MLP neurons of a small language model. Each row is named by its layer, matrix (gate and up: input weights; down: output weights) and neuron, and shows model dimensions 0-127. Each number is 128 + 24 x the weight over its row's rms, rounded and kept within 0 to 255. Numbers have three digits each. A neuron's up and down rows have the sign that makes its largest values positive.
After each neuron's rows, "fires on" lists the tokens most often at its 100 highest values on Wikipedia text that the model never trained on.

L5.gate56:157106148118112126112088105093118092153102118111176125125107103106137123169133116097155081094104144094108121096109104116136137113107081097139159160087123134157122064138118125109158151147114117132144129138117133134157139107151147132092161114102148135129118117127171127130138156143141110161151144082094103139142122085145153100167172105130109099154096068178118123142164133068098101116091
L5.up56:125121160160111163129100102143154103106092062131143157178116128095118098147113128094120060109144141097126123087093157143144146154128092141130126166132089163118130146166112075103135111090139103097166134132134134123152105071116126173076135100141100167108125120119124104119099113152124095128156145126130096109120125121131127119136145154096127107125138119113121143141150143091122140157156
L5.down56:117094137128157154087141153099130171149175206100167133108154145048117135098137132142142102121106114136161176097137123136116120097124145101132130104120132128118120127094129139148126113119115129142107131147118098131148103139116103116142141122097123119164141096160177117153110130113126097124122172130166114123114126111109144128158134100152077121147138142166111124137114144164114113152139
fires on: "g", "ath", "est", "ish", "0", "le"

L10.gate215:136132138088148113139075164154151117118114109130137164152142094108126106143127139105138112123137152121133089150157169135130117161096171128119082137137137119155154134134134180134143128161137137090139128162127109122114149142052156102152111118108117091117094132086127106169134145164095162124162172172140127112130125089121111142130136152106120114080145129125104144097140130128168169169132
L10.up215:127132169084117158138084156168118109106123148145134146164132155136141119100090143101123077147131118129101101126146104122127129142085173090093133168131158100126146147131146159104133120127126127124134129141101083095104116126114145099134140155134114110123132157098189120163090123162109166152095138167111145149128123125095114116126147102150136105115159136142095101107122143137117141169111
L10.down215:127135120165115125137146147126143182106094142164168099117112134147172193149100113134098120111109107098101169125128112139100121147102133109089146162133097126126095131121146128119127107109109144152172169099102120134109068159160126111139132143126149142103134098193129107145105125096096133111166114083171131141146140130167091147099141094126124073104115118131126125164106131141097143131137
fires on: "o", " wh", " bu", "att", "u"

L4.gate278:112183156148153118138073125140099115162095132151142148097106129149125115152128153123127139163153123151136139144141136150102164113118122101106177112115150135098170143149117124141133129115151153095170111126121153151178164108094109139106146165088154096175088104125150130107112115080124136118114123142148170134091120123094123102146125140121104113149104136111111174129104161104142132132108
L4.up278:123140127112121131152100131177118132167147124140089142121125107147146157162124131126082164164114129136088153115117112147100153120137154145180165117114139158118137082147138127122126102117119144128145150112163146183142178119152156170088124131127098105108129169126156109122134114118122094132069110115131141093147101102126130126175106118105154110087129102134127123106069129155109100095134
L4.down278:104097160159129122106117073132091105108125144114109113129157135112132157071181142121129125090099085093126107145148082129134135154127111110127101104112083116142109096133122118158154132140135136138135128120113102076115084137098095147135122159133129132123113133140144125171094121148209115167159101136150134169134134081124091136082111143144118133136151162111100134073140138149119122122142
fires on: "et"

L9.gate323:111117127158096165137097124142145127116110122109138121120131151120112127091113147205157097112114163137112152146121150108144142170119121120093122147086069126127152108144113121093150114120123120079149133142121122136160152151128116141124147130134129113095120142148170124136107120135141081112132102159121115133107129189109116148095137166114135135127128123099157116108128076180139176114128
L9.up323:116119183143132111124110134165162139121096120142147131171114157147114110185147135089151127096129149132138093151132136117138139152135143113135095117119139119070151126168156131128167162124134149108109151149116148126118154105089124146141134106097129157124074115069113134142112127161138166140159147128133128152126152137125107124137141105149111143091136167137046148099122155122155170147136
L9.down323:147165115124151133122139106112107152070155153107159134076097140098129149098097161136101150138084106156117159115136114134145132094116130137106112147110085167126142122134137132118119133116101086157143174131084138100113065119127090080118144152140117156139198122185123125114132131140131110135103158116140094114090108135118186146145136151122126169135130128141134133152101102152096112133109
fires on: "u", "ation", "att", "and", "i"

L4.gate11:133131096134116153190129110087112141148116108159172176110164167082108079096137134132079112128155130096108099109091150171108119153164124076103137171151094185154147108095117136130145138132124164114159119142132101155131148117124119150138144121109149122138125123163153088150119164128122146106158185130100103124134163050137110101088110133101119101135134125132144134146101140100126101126120
L4.up11:140116086108119164138154104109133166144125124141143127120104180095101174135114141120154132115121101112092134114108116150119140129147132119114125163131050119156135140108111118132148132124120185106175083132120105132158128168145118189144125134116106106179139120158128140118152128115095099120163125120167126134140193085131118137115103117158105129114109117101117160107127117078136120145127
L4.down11:108154154137147158112147174137154152166129197113122139132078143146108133131094146117107103075083165080169128129132142137110136145127142076144118103147135126125163129166194095132158131140109126132094151122152123111113117121144132054108126131151126128130127119103181128084102131132115119121121106135094120152135079136099129155130112130116158097191089149122146130147144109138115161134149
fires on: "ion", "ice", "ence"

L5.gate59:125188154153170132152119137129145119127112119104148130159154126138053140065166142115073124118162159063128126091136131119100130136148165129110084065135139171150093127134084133161122093140115119131116109138152111153159100140139130108104138115157135111098128154136130088097122123096118140133146173116106166092121106094139121123138114095132107137123145117130128131130126071090139091121120
L5.up59:091074128177094127106140116130162142132087122095095109117136113090124128098110111120133129100138127091109144100104123091117153119136159124157107126149148139169107125111085120137092159147101180159083125153104124127102120117161155116113122112103153105106113156104139174141100086140124146137144144187123103088158125149081109086179081074147084129136136117127146145110125092093129127156128
L5.down59:128147161129147136111121122145136162133131195090096135069151129107132121099103110133143095148085136162165133152183133114117090155126117044152119146144121151118145177156148094138154111141176108166150119101116121136121131102132141141089110104137116112159132093168159144120114131138125149119121125136093129114136131146099165108136118124115135140129140141066171126110190159151148122143127
fires on: " States", "ort", "ice", "ex", " King"

L2.gate79:160154136159096146173099132140092122147156150154137153153120163118112149101148099102130089108118113112106171116109168130093157135110128148168146095118086119122098129080117149115163123118138147152139124107125149153177130088117116131149113120128131108155139153155131172091124099122143109122116127140138102118114090087153115192135162124140082123195125153116145100158120145097149157132080
L2.up79:114159114129140149181120168140144083162100121146114147140124101123091141114099126115091155109147126140133101085135142141160152142165086128110138138110085155161128150099134129120127130120132113138177098147137117149118155136158107131115131106087113130118109115203151133132107120152172101158188143125161134137122116142132151105106145123151084117145172128143109134108147147118151138121113
L2.down79:103112105168123135128119115076136128162143148155159142186145116143106117112136148149144112149065153104145169104110112147113117146091137103133119102127120129132133138116142124097123138136158163128121134098097088125123129132126119139091129103124132128154106075137130117067090155129091147095072145153125092114157112111104081172169124127149066131126144159104147100142143110150116118168159
fires on: "g", "ice", "e", "n", "mp", "eg"

L2.gate32:153152163151107165132111153148105134142156145167063146120132123128128139106144128111108114138133152123120120120145185090109119131109130118123133140168124140153100157112100093157143149131142142165152132148129144132150084149121128091109147147095161092111112130112092157093189095138120138117106123128128143110110119118163147103094159128146105151123171163075102100079100100088151157109120
L2.up32:157142119136148120140070137115103105148116163105156114128100133125132071118105095160133129102136157102144114139055180107117141121130124116129194103141094167117071116095082150133134143111160152142133103153108138174139121116130070147135157120088156136130099107124117120144074129115160128142147135147129117074088133118114135129152160122116137125142115137094148098122123115137129158100125
L2.down32:109071099117131150108116110089138147104110135119106151126119133126100148123183111129136097148127114119087159098132082161149090115151133118106088134077149121072149129112120144160124126150115132081116139143117125122127105112123159154120099117166104134107128125154117111130115142160092142113141159134108166141158153121176175071114160111106138162158162111114091115122141128148169115136119
fires on: "ong", "iss", "ann", "ice", "el", "on"

L6.gate17:134112072118097101072159123121129155129158167120156112126137144158169170088137123113157157126115154134145128108175171120075133152153131129130115139135140111103126156111148178116092135115127112123124108128185118128172139169187123083119132098167151123088121107157151109124133080146109141129124134109124132160148122116107067116125167162133137108137140148149115127131126129185128103116104
L6.up17:098153143083161129137113159157134115114079124151159115118136116142107135085144118097110168149157184138106128061134150123108130144192122146150126146115153160132118166085121123153121093151108125119130096153125166127131128152182112143085115160131107148117070155156099137162160104118135104130140152151159157111130151124135121075105110146147140121116130138107151176097151134115144150135145
L6.down17:123088110132102125086156118128163107125184183129129103128099126158199112104133122132143133108121084099144140112138141120115115128080139115112113125100124146095100134135169165133117169126122116136147129096128079134121142130166114069147102123140155058110125071159168102112089160147124161116107101139148110149156128128160119150112148129159113134114151135148114085135097099148123131101126
fires on: " K", " k", " D", " S", " w", " se"

L9.gate259:155128127128094133128105143088128124086118119092134147156128109138115116138195131135110085124158129134112112121137155132134122138110171149137157137163104158135153140112082096155136121111084150069138135114150160141134120095151147082117143111117131164132122143088107126168167151125121096137124160118133114109113127140124141174116137101114128146141105098096115162109143126102165124116160
L9.up259:124147097129083127125105156142129147139108116159126139134123138098162119124141101178133099173136142083110157166142210097142102117146144146145101126149108161165172120115111111101136097120128110111146133117131115134092136086175173069111162136141105165105143156094142108154127142133118174133128156145128137121153130127136119138107146094116117126143133102149101116116121154137094103131156
L9.down259:133133095150134102117086162115142171198147182152122127083125088083129175163127110151159118146157146129131151111125148159108151142129140131119119122118122116070167155174134105102105101156111141110127136132155129140150116109112143105141130140115149119082125152163143115149142141125085106160095128126139085155135126112139095138118115106152149117113130156119125093131095110126090107132163
fires on: " ro", "ro", "ou", "é", "u", " bro"

L5.gate244:110144120141156126176168104090142129131115074146131151149123122112111125121132124103098119087136118147085145120122210118115126105095077163106126119136130151119115126108105134119151120112100100122136135117220174139123089130126194123128142148128185136122130115128157140132123123165139139109157143134106147143098111081166106086103144151120077125119127103151147108111111096104095134130123
L5.up244:110130121149126189121124104141135116134097164122124140130064143152121140099129129097142121093082140108153162137131122109087110112144148103139139159180121115103110122154095086144155103173165134144139108115131140130151154114172126131080099146133141136142147129110102156123141087125095106147133107164093143105111136132105169083133144117095128093141141075134140131154124175094108099140115
L5.down244:114157101130150137143131143138109138142138131116110144068131111123125142109133129152127046118118163093138079135107154117123133108166121134156133113112146108108131146122126112123148139122156143095162139129127077160161145125122160137136131121050114130175146174136145133135125088139154112174127136161092083101122144150093109130127140078147124136164110130158113111092129143153087118158118
fires on: "ion", "ual", " National", "ient"

L9.gate258:151103116143119150193112144124147106095091138141153101117177069095109127170175128131147123103143138102112138108104169148140142109133101145151098108153121137152109110122125127156159147129097158077166163118128138146128110132165170144143131099149107166135115121121115127124137132113127153156127137096083125140096111134119105151092120086122119142107114120145137158130123139168106119162133
L9.up258:185138167131105103138081166095129122119095154168152141122146132108118137159113072149107111144148106071126138137113127124107112106138125140141148093170124122106157120122139125113166143120103117107154151119112081114127107111139184144124185115127127165118137152116177134184138151108129125129138115143090065144100123138116114114129094106129150107138088138148150148146103110139113113146132
L9.down258:169104143078090123121131118183169110165110152148134137100146122123167128120115130134111142170122132086165117140099128133107109082161157119125128099143121099165138129106125092109112156138153117205151127124083111089156106108105115114130170136134121151083144101139160145169181112115139097146166127145120081125126132148139156114166137089132156136135128128136101088140185126133110172137132
fires on: "o", "ro", "he", "é", "to", "io"

L4.gate131:150132123119132121121102122098132130165127081126157129063099130129151144155183086140121126104161133119169121119133150117146120122123149148139106100155124110148106105131161178092128133112109087142109138165135138117128138143139111117146152172152140083149161143141173130179103119108144156119108093104099168153119144107152128092156132138106154087125140148119091129113134155098170126117157
L4.up131:123145104057127081086114136154122071104087065088137136118118111132122152123157173101116125168148148167117130103126160139125129190154125126132143117119128144174057106126144133148144128166161088154109125135143128145150141147123138116128131121136118127129152156132165090126118158115104130179129154124140121152154171099115137097119100186093129151102132127116145167088143112152131111134124
L4.down131:119118123110107149133128144110191134172137122156132127135111109114109148149181096117132126103136091111160135120139159130110120124084118162147082132183094153117139142148119163106105151105148088127132086111121162162126107118158102119133165133170151129131161117153167112137154128123132112063132103106141170136100078106134093113144146101154135095149135146146140092173123140125142151109132
fires on: " w", " k", " th"

L6.gate296:152129102093118148120121144141138076115077082094168169176150137110084101119138116160128078137104154128101113092123124132168151130158093083135133108097127132107125126131171127104106127165098101131109110091104119115177092140099144136094134113093170145157096131138146161127122138148082083129124117129139107140105129101115121116121115095155124134104146096164112158171149132134115158168141
L6.up296:122134109116130151144103145114094159105135158089165141189146083082078133108098164083138112147126129146127101075138135137088109115154090116164124113121150107167158146124138118142142145118132119118137113100093111152164114134153154103102124109122105116123091123102112092078134131160105119124162160131128127120113132071109107155117121096130136133114078107112153122133119136125049152116130
L6.down296:126119142152166118133133166143105108138143088162172128116121139090164113137121133111137107116109083132120107108096135116183116120124103123122157131070141154118143136147114126114159132099110148130148155103104107106110087149075121190127111113127165104162149091158136192163092143073148099163114157118132120109159124141123139139139098133167117133159147126142122113115205134118125125100155
fires on: "0", "g", "ment", "art"

L10.gate186:132137115143178130145121161130115134151089115104143096124129130134077134142147105143104118094111115102139106106154130156134171124085106117115108159110101155095129120106141121134146132125131154110183187139120116131145089166120148116115124143125105161142114111104117131099137106137098116166127157090103107160115148135112109099101101107136099110165175133099108125092077163136103123121132
L10.up186:131107119123151159167109190141158161152115151119142132134123151108109150124111118095112114111120147150108140157130152121145150161159136121146114149136154128104190143160118176179148106158163130099154176084127151140146091148120160106116135139109118142194139107140160128101131093115077112094140137130142114150133144158121126140139109132144123121159110128100080122105071191109131145135176
L10.down186:144138129133137126130128141154081135139139220117113152085098126129142155093130132116089178103135180120136153156120104103137107141188098134169157126122140109132165138148139132102154107164127120132119129111135111102100097160126120132116107174126144175156126151108113138130142100131150132131151139145100145124137119130100131140142149148137191144106094100145127112139150122128129161152165
fires on: "ion", "us", "ent", "el", "pe", "or"